MLP neurons of a small language model. Each row is named by its layer, matrix (gate and up: input weights) and neuron, and shows model dimensions 16-111. Each number is 500 + 50 x the weight over its row's rms, rounded and kept within 0 to 999. Numbers have three digits each. A neuron's up and down rows have the sign that makes its largest values positive.
After each neuron's rows, "fires in" lists the words (lower case) most often at its 100 highest values on Wikipedia text that the model never trained on.

L9.gate227:490453516467467484582500471436515558504419503493429506647438445488521448504479546422551519443541468482442572564484439460495506566546492408446445427529386548494580426559454520553450479413572491590455474532515430481489505645423449534521415523534501538468457398400551536506465517522532505423
L9.up227:541539556478513479538445527401407529468470561557519554521504466574610496558428526516537481514504504508528431536505517527379458524546522461417474404546452576558449513521595486511436566460520514499534432480536450482488507488480580476421557440581559572531481492478501526455476529512519420591
fires in: "on", "late", "date", "one", "from"

L10.gate131:537456366529552605496440464518538551552572467454575490468545423511544575437485551495506453479414479561511515484412480533455422488526512453468457530464589504519561437491406553500547493549496564553547456534465470557532461426497416515517494526535453513445461508478542482545438514575508476497
L10.up131:593535424501510520496537496501627476447549473547387623525609476459432497559480529418479471502471478500418462474592506499536440560446575417512520475514490528482448534446515484561450603486501489563467523473576513533437528526489502458470480420502582498449362501605465546535491490483454494486
fires in: "her", "album", "which", "what", "individual"

L4.gate297:496592529469407510550484625484505488461459496576518502540580537507565508507510458519479509519536458475497517443482509494499541509513510545560447498500576503550499572477516425438536559485474435494428480506430573541444526541547522565492486504530522512497540504501586444414445494487655418492
L4.up297:484561430524445542527492491552520545470506513511561511503564508481518459466509481531483565504517501499560447516462402542618527501516476469434586484487472511511445527487463556477515555488454540579526463503448547582521517515467518500501415434550556536450437523445512480501452549581529519488
fires in: "on", "none", "one", "number", "non"

L5.gate258:478458648482601531519520580425485494538570586493470563458452440571586516539580519518515544491541364481503406489405519481490539556454457490526492561484552525445546486527453544466542506451528387472514542510489583459469546475514477490523561537496525579551524501509426521467500505468555482512
L5.up258:481541529565506464475556556479574571581478537464539559442485566529542468523585532466453566504406537507511486467557464507516554482513498516433542397567511449542513667493503520550506500469507360544534505562502501526421474610521497543515488467509620468553396485490541569465522500530538428506
fires in: "on", "one", "none", "number", "non"

L8.gate211:507517432485468544452437543450441467457497545469442525549557565549546531529528529486520434542464527403540526539545532498464459435572464565516449402503496466600438455417532435522510453632496547421556485457528486491454502509561527539603467550577542549433563484388510598523470551518512589521
L8.up211:546506516450579456486469511550464527465558453571536443601520400523469522456446395586444477471550548456531527522467526497497434449560543451499564407545553487489430445514511503587466541521551544589503404447522482529575450537461463520484364534497566529484446384509461400494489546541570559511
fires in: "october", "television", "upload", "drake", "global", "floor"

L10.gate252:430574517462492415469555561465523531369452467462459443537460578461497504393614462409492478493378538460483546505477513566562484488532555470532468552548503513509489536574478451549538480449571552556644511512507484536424439581541397503526542575389572449517454593482592466465566528548566476468
L10.up252:504508477509546526531527387438415534542537559616546609479505524461497570478534389527427549494455546442510420532558509431516468502566538494473528478520494496586409490498510466529521426575412550507527528489467474611541600466488514444434505477539451443480410475464446452433481509577563533521
fires in: "if", "although", "though", "that", "thought", "while"

L4.gate315:540484544516508492383522459441468575535513469440524447459579506456434538559502617449560582477437481456502425486602434465536494444483493509546522510516585586462519391561528524439591537528518498484548519493480547456510393469443517524521476494448529409522539498504437575533505522484422513512
L4.up315:567495519426451460472508401538455403509499462440488396492549578490474444539418542560425630501385414446529507505484567483472425400540433503444534466561486500535399465542459531590483520627513517452629537491538508580475408491516453509479456562537560422496503475461485579527537488508495540504
fires in: "him", "history", "himself", "japan", "japanese"

L4.gate64:655453536499509550465493484434518506512486503433572493549516484527443521502633552505534524557538379542515542597606525465486462495499463491529513541580539579525494528513588444534549368546515455493476514493546488438548509475458455528480474561545493499562478567502469401476508561419524416529
L4.up64:498564642471463497570510429471504496577519515472508527487565473489494478493498486536599536587496469529399507500474568562484569463483456457480485564627507494548452445504535467599514514489525461484495552476507565557560512447496504551458603474584591518538481500518559499440435413522463544448
fires in: "october", "japanese", "japan", "make"

L19.gate205:404472417543505482546437464521554437507482568499494476411507529528478542554487408538432456490456404503533491498473550551473514400480504502555558527524480569528486519531506534508517494455535533512507559413467551541523572503645424579523511457525472538370473577496526513480505449445496497399
L19.up205:545549591534508473483571558458564522459571456399448547500507480481473578397489439487548495542512520558534536468484439426559460457481460502538455560440470530546531469488583439470523419470538606479554481456536462448459380526552563499482539514491511460469488516434450500502547500416470496503
fires in: "to", "in", "a", "s"

L18.gate102:528415455494547520567490406460511545643458493429450506439510441468510465444561607516573531436449475517421501516503453510471443416429432552487442520476573492548567445465517466496545430476454442571423412535484481419456473511544429438531431453538542535503507446481513550553467536519532513454
L18.up102:502432447529545538458492516524609446536438508544543549568515491438487523519508554437535533439416452450540423537504483467439493501580526465508519422493426604509503533544546415524472526492451538448430395496435447517465528567588464493479427458549523441545500525561522571480452480456530446456
fires in: "an", "any", "another", "animation", "anti"

L15.gate214:493472565505483424554535524570385503452463536516420496511571502500525448549467580551454524525446575465522608517586613562462517512482451585544517408436558491534528511430424528503421495435480480361405475567536525508464500496562460520439466504443423539474550393401469507518520576457506498520
L15.up214:417450483510520448441489459537548453598532441568493566484564445551557484536555452495479568477504558489555427541395558627490501485561565524458445487513524451477550535493470451436540575465609477491594496549531487506458499495510491497419545423541590398509532494474463563446473498460599470473
fires in: "was", "were", "is", "are", "became"

L2.gate60:471618547481571524395509435488438496604459519515423478581553445468461505564514584563530480510561531458566412381525455352546415484416522477528522496522576539477457547511506471505532518480532519505538516635531478503420512574517484506592513463515517523511557454501431506511602514600434461550
L2.up60:389456530479563477511516534506486486530498512462538456523493486518481548496555492456446407508559517484480462516521408381499612494448578583488562527531448605501545503455535457448554433521604516504457513559546556484501602427553459426616544558586547533445499603499467487435550608627544466467
fires in: "both", "votes", "another", "mother", "voted"

L2.gate345:502449513478466478461576450445510513473514588441447612548500504490562381545503466486453566509558509473493485494533556479510463469529425555519459428602547542449475580499536591504441571586634502499492408503382515417501511537479485558483602531543462523486479465501522521566445518533497461479
L2.up345:599528435589625453579535526595450481506544548428512482583450466468415529510537554530481505376499510421464446527481542483489499493534456456542536527479568478468422532495569581404463450574507479532554504503559447390485499536525520530443556516500406533533541432460468487470547454433555510494
fires in: "population", "political", "local", "politics", "location", "politician"

L7.gate335:524525607464504499565455567513465460432428491546507488586493503473414545447536557460526463479507535453459536520477475449500424550561519549429544518594444525510578503517601604546526489533452507415596529556466520425574523554542439437487467511527542476504434471514577535512517519494432494459
L7.up335:459472478461466499462554443525559470571471552531358520523484490476495531472448428524600433549465499437445496416529530492506555443527456496452445566489545504626474451517469452474577455487412416500626570459439464474428533407536561523457402483486506424508516467424552525562523542520569550428
fires in: "public", "although", "good", "though", "thought", "through"

L12.gate405:578531463494484476494513428502459538492472458471504495461430528540458514512536488562479567525466342522523535494546562510495529443452538424440557529486510422513515481521502393482392524501575450477446543553502567552467544470431391529433511572465524469570490479630491455540446494597544473518
L12.up405:438572497521522495554493471493485494568502518501517545464561488424440430443508510526518386559503447524572566571511489476487442563433526480537513546490450455480481432523554494553488568541522462471443511489508424492483596471413542425441510500470489473507470546439522567456525489423538408406
fires in: "be", "no", "too", "it", "together"

L14.gate81:502581522563539482516443390475548567595478555605525488477570537478484518466594498544523559532561515518489473492497511392563553522537490488442497521490505460446516516494538500448448469487454572463427554532357532561490629510447473514446465529465504469573505510467623570517533467455464413432
L14.up81:469584534501464470517539557514390471487453515538523414479558525447548494498451485515515536508440517420556505513533470662459460404458526496518561580485529428481456528557597474522479483524579532555525507543559406512492439483525475391480513486447612490499489605479418515531547414562523551521
fires in: "not", "be", "also", "as", "too"

L4.gate435:566469560483554467559462511482420496513431590486443459368432557553575534562535467553587576452464447540485528553414496522459522504459442560508466501562538496538527493531512509426504555474518495460551421522650584478526473421516585507566449461485505507505486414527535510460480488501508515477
L4.up435:502484491471519480567553484552396517479537500442601469493527564550474580529453512408563583504566507524443516509446531539491463505541509520490517452468480477393514469480419495463402466481498511523437442580583495493569486570539468476484505573463515499504496449509548430494473621491562529458
fires in: "party", "date", "located", "live", "led"

L5.gate120:528500544459498467484497484461589485498506412486449505542498611458469475499539531416515507496529528432540554539538413489465518395559470594485573539498526540502584535498418484562421419459514483489504470451497444516458511569541437531601462465491561589437617511414490446426495590534489527465
L5.up120:507548516510504417463497510495421607445450514569526465520456533538481426487444470494466521532542547429468474520393502542495559458515506586473445517576497401484535460457455476486535548435418524524507528492408426555467503527458510512440473451562548559419446550468491509545486474563469562514
fires in: "film", "total", "films"

L12.gate426:510505484522487503481406466416371458448513490415559520533422554429519502613514466520492481469475478528469554496435494512555429436561573462526578462435483464516570402447521474498494347465515539467524626490461534479483490457410531438527540506555531464462533511544561452532466486449560566480
L12.up426:503641537547482417567458507528476430514508547510592477452508508556568523579581472524413525449424493483469512438460509583561512457581487526443493487526510549476589514510463521550476492473589528489604531528494549527477482484403484503508492494500510385450528480532578362547535453507466519533
fires in: "in", "texas", "imperial", "the", "on"

L8.gate34:573459515516562426599455407590515441556520554505493474582439458399489515568445512484572516481485524523532408500496589475531516504523499449501466493498580605435440540544516518508437467498552564467608487549552477531577417538438452398446520540411469500465449508491541568507554489506436466625
L8.up34:530446458552570567507564416472501515543526541509490489519538435452450511401425576503495525431520452421482513520597499548474590473562523515506454543500502477447492591481594392522422460517472531598479490560532467483498488311509408538521537558414441502532500513508507460568488501450524572605
fires in: "this", "his", "he", "those", "husband", "her"

L14.gate74:516459432478395431568549533427562377421560571534568505542503532387506494502599527476526526487526460454492512499489541441465491548537575480446427478507471656576452528511535487529479515539523421540557522494593448506512471464428431586458472490485474476510589571461546506555541485456488517476
L14.up74:470525518524518586505478552568592454554521607502534443426496380520456464546464570568597454498574485485454594513452567597443500548532457448490505537605528443473485635546533516485465501532503537521483417443518424557520570523521483430507555433513554435398487449563568480519521421472466470559
fires in: "of", "officer", "office", "what", "these"

L15.gate21:439448444524479563482483595377572467517520500526409583521558507499453476522492519516488454530497507498528561528450554491553470479523459497431475521469397467586499445563502447541424521415446519517483477557473451487436501569498408536487497501471607529450382537446625478494445485460468452587
L15.up21:577434471501513550484506517383567522499427529543398503473539517504501479509465482531597487499475557522471535549378452391549474424599496418550485533512524551572565392545574532490524543524535481445464489468487444546485475411547468453651458454541551454508462571522483506564484446530428409498
fires in: "at", "near", "on", "one", "attack", "only"

L3.gate10:599416512514510470399449561474504484536544601465564492436570494505619552500495542440520531596554397490427490444500479542530531524447529490489448542479494555516400563447459525548492507484485535431530430613494465471533590531446528520593506472503509455551465514556542484443424473531543461485
L3.up10:504497495488486554489424596457550518414452502524478478525636507529517480523554494424528533454536394516474509454575466537487470527508505476569521593533413516504549523449445394518503488493461462498573488547446575476509466563478489519548529478658493613556479461534526554514436477549551494429
fires in: "this", "three", "through", "than"

L12.gate302:407472515560444502492525498504615522460489503487566396431412451495491491532527504459573457401470509533572545474475386538537450486487419551529442478540520539460542483454447550609524508528562553453527491508519477543461468462399533380419530532518465485476513524436591586498499516470459411439
L12.up302:487462462520517434501516424451593524447516546572525446452537517499618509432538487432429503544516509577438493511550379549534459548465520409560529516576552539417407530436432501505574523454424455450511466543509474404564429546506459529505420456514584621481533457509519496426527475445555508477
fires in: "most", "just", "very", "more", "jr"

L9.gate28:455545485528592514464488552405465487483434516493504412521575481469489543439504524472472515437467473478523549567446508533531566571524540502510597476526408490546522451570489599584494517469547582482524552593527454575522532545509544428458563572403620469431505406534484457523514517488431584504
L9.up28:552546475537557493439482568399433488522452496451553478537489558617496506555480406479499496477519467513438574559452529533512544520466510485518527445476407578484515520484553510564508486586525476536467488502547423510499622547535486519492520563513538497586641459475511498478459575460482560454
fires in: "free", "building", "production", "degree", "producer", "produced"

L2.gate440:456599489466461542519461483513532576489488544493482461512522503416460559553530522464524531480480507495550534564404499530502557413528589558548571522527424432530525527564480481497541536490500484519484525467482462637457488418580538452600450522500487551447567441447515470511437508487465443526
L2.up440:430569474444646540525486477470555543465475488579487520536537485456476514441497489483525513515539606498483506579429486549530493480445554499504530454530540493472505433460466443468606551416508562532449506453485493531456409476452564473485574512488539452544481516519485473612514454513502470519
fires in: "april", "court", "council"

L5.gate426:501464484539402547425528525402511571490500495445504400498548519514455491471525390560518467467502464534525540552476502464501541514516530532557494538622495582524514370460439469554473532477558448565463458568551462488505420418527480394392535476602428467476541422483475476462456515543405457566
L5.up426:542542461475516454607534538519413408464577479570489568418446493516511505476481458557424530481543474542489566459467487454539419524547474516528539420532552529440497511524506388517562521471525470477557573522495393469496492500523540405553481592517549550526533565433456447598427456455564360507
fires in: "court", "minister", "point", "journal", "journalist"

L7.gate339:505445546454519429549472480419562477509546504526496544467367527523557455454520532511475549523529486455481557516482529483509389609536494454473511437443505515488547433420404543598485542426590545519552499452416562458583504537457524539459452589581496582473496512553531600538546498557440508485
L7.up339:446455424500588450484494423587483531461506480551478559531549465504496526445469501560463517466471478579513557559585487518555522485395485467516403428535525520501490436433508456538501470585440515491537450445477454462454509520455505532475504424529404494556494533539625514528513501495656496482
fires in: "second", "fourth", "third", "sixth", "seconds"

L18.gate216:505576496509466502571516510506588522605453570497521478510525528510517506464512463473437490568480535491471505449415533615490362505509505494470497466358517470485483508452578412445591514451537524401556604591478522522446521513525472506480587448527510504473550372512460515476449493435515514481
L18.up216:498451445592552526441445469517506468548543462581480494475508516470565527470461537547513436383479496516435393567451577637391480434492533512517467536531462515514552498557500518538520492481494521529544455470505486449468523506544503373472498554535512490415429449451381538529552555478488469513
fires in: "to", "team", "left"

L19.gate342:489414477499496472624463484556381471489596551505498460557523413541457452411515455462468621491487497379482469511484583391478468510503482567459530518498477477497581554572562438574433458558500490575516438470515482503540517494519504448387461468464486543464488477377567461545403472448507454492
L19.up342:435474388510555453563491454468521508600482426492420562530490499484555426434500558519468424521526513415502458440422472568532444539421478534428498492584508467511471469562497478545434546515434453488564559461510526551493479561502436440448558488527498499493588484584472504563484480592405542464
fires in: "and", "or", "each"

L16.gate172:528450412508498462413481556465473501501484519465472394543547487540498537448437458471440448521527501432536463503548413489607516434461418497499517451535540492507527535516564443437483496471518453396586545421517386546500557534506476441419513537479532534602550497475533464539547552493572436415
L16.up172:506534538590494514550599573579417536524508462555416475517547522511463468469562459486483495586477534567463496503550507467495501422511531458490436487464421452471524472434544541571490518480589614470557602502451510553483493532397474535526527493568450486534456488534529496541522423495520498472
fires in: "as", "former"

L16.gate157:492601459494453445484558499420462447557432622531574435517529513469413622617440486452574527463466505515518574526545397376545449501392521466540502511555470519608514459523574457476509480465435540476479577478475573545476483433539563532552471480517544558472488518471517554533502467468544571529
L16.up157:501573397452460511549538529411594492528561507379469480511506489496491531598506602556519493510552581563538547494475527492535442524460529509566588511535542436442454506504577528463512427534373542468567525500438404536545444530528430509442584469540632516539496530494441515484481465449459531416
fires in: "of", "length", "officer", "midfielder"

L2.gate358:418555532510507550566476605474511551528546460511479504501481497487448590491500417548571457514439443360524522481408461397559563435426521514557549485482505437490442456465548446525559483484589503482522554428473458456511531512534558568523479517473447425516516557400432377490487428492561479571
L2.up358:441547541560511555587513539480529485521553489502513524554487462517492579498518472559552471550530448405524532522428521377575460501447523483563503450458492396476387494434555430515525545497503573433557493399479421425559545499509543494520475558440503437529539585426443438469515476492558500576
fires in: "21", "april", "general", "30"

L14.gate230:430532462473514515518457574539538543436475444486614543436511468580528537584449453505531447580553420556502444530477419564536417545542433545567381578487531488511401499502535454503473446440492510510598476477563473465392515536529512498534501481478426542562437502538481459469599493491445530607
L14.up230:457477431509455490485558545532500501414537449485466542587449518516507557471505445430570472567514531479536470469494478414481428528498475428564431493531507472504545495543522650538472439501463446509533502588428573448541498434496578510461485532529422593473537492430503502463451352570566558455
fires in: "medal", "album", "song", "vocals", "novel", "guitar"

L7.gate395:538497566456536457498462556565496508575523447498525444501494447501476472462521536417500499494607595450517417568440555501558481458542556477437485577518423503554518537506422419508552412535486416440551534443476561412501488487431489527653486536527524529508546459452504483526612549628552465494
L7.up395:538581553549462436485465489483473520569524514501550567564470479490480610506494564563538487512567510581485479475432518529537553436503522460542468506514508542522509495475549413476562506522543444451584449425498618389489577406439528498586496496567492553565531442436455417478518514584404487506
fires in: "japanese", "chinese", "individual", "individuals", "japan"

L7.gate47:515418509512542466482475446430504493516572471431443479536548478524497558565506477569552434593478482530520536411490549538462586406456532415448528555535471540637500573500530504571421401552455534490492470509489492450484481536515427545513464471360456484465511398498529538424525491508510488515
L7.up47:484457502484529479502484450419544506461469516455488513503432431530449566461558492516523573497466478434478495377410471569547462514586458481454573442483445526493428472493554432548415440589464567505475524545509470521614488493523518445523543521376446436476540521509545556446444529523453530463
fires in: "history", "his", "what", "he", "her"

L12.gate233:501515489520440403489521445510529512503463534504475518514530419410470406465543571550531404468513498488486549448462496600509561531482469442488540511485468469531487420487478477531470464530462433581583506428471487418426447505551462393482549450464537550529567443397559607497564548381533458432
L12.up233:519469454545573537517410453564521484502394536432416572400457504494458480360542464458568491504430531433505486514507485570483482567510526471497501543448467500514469449521442487562531573475534486437393473549465512484536449424563450475570468482504422553431500447400574565455553399423475474540
fires in: "states", "stories", "section", "no"

L19.gate16:508545388485472493504480573400586461478520491587512465512413599511413451444573512506400447489485494445453417493393524522549431488441524498569497501399550506465545468527493528485444499473402521475454596603547474501410606509469477519455535521443495498466484440465457522511457384450501479495
L19.up16:572499447507466474604357408495455494489560540471590546472547484582434494461537466515405516444451457494557499529520499492546533506568508544471513521475567468455506550556574494619441531470530418514458488434466500508491505501441536500515476449538436512475533472427415572482502484466515502541
fires in: "team", "games", "season", "game", "gun", "seasons"

L2.gate196:544509442471580538481505510574518542539486537543511550501511632543528437620490472488480509455478499471454515503531475499476505474485422560436488437517518569553407517523577580536440584544574484395482541480607595505525454564547521522506510488588449600525547516553548683467470520443430512520
L2.up196:456490506456493486493511540578520603465506485537536504426426574492530526521493502544496527411509526534425535598481447529516558548489444561521537441451546464483468537532509602482445528459582505434454503520603576509509515579552537533442524480590454558450506506532531689462486474464442560584
fires in: "population", "festival", "location", "members", "rest", "page"

L7.gate222:491450506454551477420474497518564512547545602551438502516554511476445486563419503515510518493490469479548446515400483543492516436485445403504507452541548521520523416567484478558532485525488482372559559613428538540523507426480461482549465440532463474438523496496487582471449462495532584382
L7.up222:483393431440550420542475555456522525480500533459537524562520409482561564480520517561496467486445414460594476497492548557503439464583437563547428602427469515532562415483532502525472552548613478575456464514506500526592537619500487616521490548525486484463502514573423510488492505565489467502
fires in: "she", "his", "while", "what", "her", "chicago"

L4.gate264:407469510479557490567529470389427500492405489592563542448470482438538453520411492486530445401547479467403513540462509542629418574543467444566444466474474464460560533542504598496435502457473533511460475540514527513481489420513507503499437584505614485446564553564443494493529457464534520481
L4.up264:373468459443599533547426487504398504491493447402531520456491443545602573447440521503560547494584510570531509481528551496537419481525501504531453467521608437454503574525536569541460491527510474580496508481588486480504423493464497547536478488561606489489560468508459585579495531399481482510
fires in: "second", "december", "became", "decision", "seconds"

L10.gate193:508459609521500611350494488578499419520498513499503466461512561514425513488535490343450491515499495506558543483543456474540549539536432485444434518553534507482519478422512508535491447466506540487503436433527515511450598448501479401533457493487474495614568500493544484530572449476468445496
L10.up193:531485562537485505506542491544487549501489435497474566549477494486563451499477529518548516423418549370451643490391546518466527476490535559515496486561527433529562622514441458519513540517531499548508474529450468527493545433524494454602412468503512421528578505498490487520551401467493454546
fires in: "where", "because", "that", "cheesecake", "cause"

L10.gate319:467449500504510593556509538517497472451470563503582513501485451500535384562515467502511566503543521554504543532531485492565601413424489525462482544494468544562504563460496491488432494550421545375534524490462503496517560524463494501506434454560539565581551437536550454515512509405525434456
L10.up319:544360492540568498537465518555454447466554583457484510557513453514531525397498575513546521494405491446519550499501485454474559463558536512471456485487388493558520552548502445483502510532489467579552433647539599631482526471503566485492426499597557573512412540517506486461556463516481535487
fires in: "this", "through", "three", "among", "thought", "though"

L3.gate26:481481489533490484601491501515490541445543448521482462414521417520468465419553570470500518564465460517333434549444390547502438432463501480513604545517405442555563588473459544550528453418576472478464546563570510438480529559479470517514414531479481538517561417540486502495476528481518495468
L3.up26:527557453498508553485428465555470486459458518524565496482468452483537514469546457529488518378457539462572540503429459510528542488442560472491451523403445505453496502540421481566490483486432474500451531500467622451517471491508550537615444473476546403519490588567470487536525525455480457580
fires in: "july", "season", "early", "eventually", "seasons"

L5.gate396:575456582511548477577478535554506522477482542535537514425489575471493497500570399577586508511453475504540588578526558463492479474543523441540442554537498503533567460579475452579444444473425470472523446420549447431492438478506553443481490527449467459514482468488425524515510475504499563587
L5.up396:445468517509438551530422486485510443511483518533508535559463386489482609483531464539520570440543502439469448474502577522450443497528524515432442505504562508532542496432580514599462544445553530532534487511453599509525582491518634574423437507391475410538490475533508516513549500525490380482
fires in: "development", "vessels", "attended", "himself", "developed", "attendance"

L10.gate230:493528514550469578486475524503472528495530507559499485465624459538556463445517546461559518481531538426523483485517480586566491419494561500532447608586517499481465511435522494452470483508569527547530491542492577560432543497461525442543489467524565569486496562647552562491552479563505545492
L10.up230:542435482618565477487467461426477353562484496582471432480515472532474521518571538549434450513516465503504491431516492497496559474472524529478500558506415638424477524475524594568443570540485523485401497582632430522539419513490510559485494500516472572533617528573522473490522591435416453518
fires in: "t", "e", "however", "some", "many", "only"

L10.gate68:520462514553488503513480586408406483489495551436550523500564538558511580488498501569603458539481516450599461577607475513487555464456534541446439453495468524574615548473508439455473546478508610499483424510495523533530448534472506534443482500486497550527474498534500514504556437428498529489
L10.up68:435513464467454456470518561489442480553429398535520569489498494483410504415617458415374481575516469521490536462609604578494505538550474467517451501572488521481467517524433593526501453423438574517596528478414567473500497517547498508446588640498460518497521467526597466534520495531500479488
fires in: "government", "gold", "railway", "railroad", "report"

L16.gate364:524463388571544472503527529548508523585474430598532452509479443544476547523538413547453633449464543433529506383470482520526484517525536434584424433448541485540490486578531460500522480402535548548524530480524406504500555469496469530360459551512509568515426396513425500509511531485515487448
L16.up364:472426511554539566525484497540456472470421408503449511549450518582493477526568463453437471432469509593478508436439506606613528581407455450516432496454532399600472457524489475525523544450468572511504450441460434537528510495506421490400479555639506500392525447507416449487576473395402499407
fires in: "to", "by", "for", "and", "not"

L19.gate300:551422489582470432510453488590485470486590514531516407465459491489506490491503434587558531481532470483511426569543444586519432508448562578464485450420498493513504556524461447357502459582530516431495452559484558509478536462543489442390548451510503524497541474512504514533532532518493419431
L19.up300:506453448465560510520498512419514520509503491534521421527454470378583479548490412499502614476542436496458429540462433575525582483622466364509478435486425522487519514506545499451458548535504565455388491557465389525481603486541563442422516424533588547515488479516456486527449435446527471494
fires in: "is", "to", "s", "are", "did"

L7.gate133:471530460533541503448531502441420575580526501509433435526528441505579554492536564544519467553615563431480589478411469591466444509457503352551506500444636505487440569536489454449501484516555523533507539468535524536468526583514526482418559520440450534463528492475485521536478517445506456529
L7.up133:502429538558481492533543483568446569606514458542508489535500483527532546517559572515469516481388495507469512562524497698569478500474436450518481504511537495375576558521450516530445418485467525434485610443487520519443481478550495426567418551416485549512471508477544484519465513517516518407
fires in: "also", "been", "himself", "those", "later"

L8.gate193:584591535518398550488534450475504594517466502533528493561656409478503510475456546471494441452541478478594500471485432541527493536472524518458484505598502492470447470527511541525659400536446481517516496500413519547465445472626496506561412501528444559478454494456516565420501486530500492487
L8.up193:554529496549483471466563473549506481453518489401420489592496509475505530392492496533467471512480519604430477518533510533483415491415507505467465515536539523587550440544565472502562481522590423528451492493536485528475444504493503521516557490535484585567394554484471445526460468522506471465
fires in: "father", "both", "region", "mother", "husband", "body"

L5.gate61:395479568439538540561621418484554500505499494536504518534447521513472534534538557459512505379449535525409513442518417511540494454606357502519522527579488543446475473548495517513499493430441462506435496526516432488398456527558512541437472505481539613503453498525458417429447506441565520524
L5.up61:563522505540485503507543430537464557543489545489516617518546510588488418576492466462493588481459611451421499447551516445557427481534510511407394476430514592372508598459517491510520486482449449489498583491517520581525517500479568527447508386548524520434486474486578507517443417521511459545
fires in: "film", "approximately", "films", "frontal", "front", "family"

L16.gate206:451436522483435475537495588474396374468426524591457519489499480435501449501473530489489470425539466426443544436592527520446463478431570507454493472421459527456530471552411423434563455416538455382523481436414445504469431519480476562425512483407468524502523450468438561525459528416427476497
L16.up206:546494592570534493527596582530562506468456437498545537564489561557576471539404504505492522391525568529585441481591492514570561490608552576457489537523536517451606540535516677500454379513470525510531539549394507368515545518488438500545495407447550437525470502509500542508507503449575560480
fires in: "was", "known", "were", "is", "typically"

L12.gate410:570471581483487516464464453502482501564474459564476516609515395505517442473544567487440552491496479508424524496483522522506596498521498494476553381592465453552557474501484428544399530531517467448484456577431479499563466515436446481433476454609514599525520576562563535488475488448507475529
L12.up410:474398496457524348487500511501484512477456488522523511501489464492479502547480473448466477548488534433523516456464607478503528414537437443491495566454484499574413511622482469547474493519562480495532452442509503526492515549515507570422502475503552497508461475534590497459534388496491449560
fires in: "her", "s", "his", "for", "from"

L19.gate250:494460466475498451494491462532463561510509473457589404509469499465483466511561452467531494575488515510506513566506563475506636524529430429502441485447461412512386472480506483449518423606512483543445563409497549515472469470500573550480488506467525506493499506591436448532404548346564517555
L19.up250:463414554552482389492481469530479481581497435435534366598540547483476518612525435442470529478500521470486437502501475477464595565509571465549521518558487415451455512549538472512494451563580484496515501531414424573452455456500456520422585629479476535458462463562476511552535490471548509453
fires in: "he", "and"

L4.gate144:444601595528527484481421477581517491559534477453436498429557470571453492540545475477531579528453486441419524495531487497460516459509490421549451437472525412526501569456666515508392472559477534549461480472496543417518441464517450497425440518590477510415522538517496552503440490399462449413
L4.up144:550509418556580555512462560520519513469504556469484520387495572505511407479520482509421524523598463405389547481525479489530495497474504405597468613424463396538441557577551476430489506489573567481471523590524533462447491477465492473495478567509498522542429589430550519557406576401502549556
fires in: "type", "use", "uses", "since", "certain", "developed"

L7.gate387:497505536533525438489519495534451446493382575573574482532577527535579504504559573524441429441527464518573496494475582518560507461542577493554487490366583509498452468476510573524501512549466610471559431554514517626527472577508406419542559488494472560504481468512576562505570473418448485491
L7.up387:462486517520445504541547476521589496586444476512463480473523486553509389471566477500356548495457422546425497484515459588455449505532514507514497452559460519489472536421438431584516559474460481517545532501505509592508448641530541542447481514531461580530481515449476577522481500491574458427
fires in: "all", "much", "some", "many", "allow"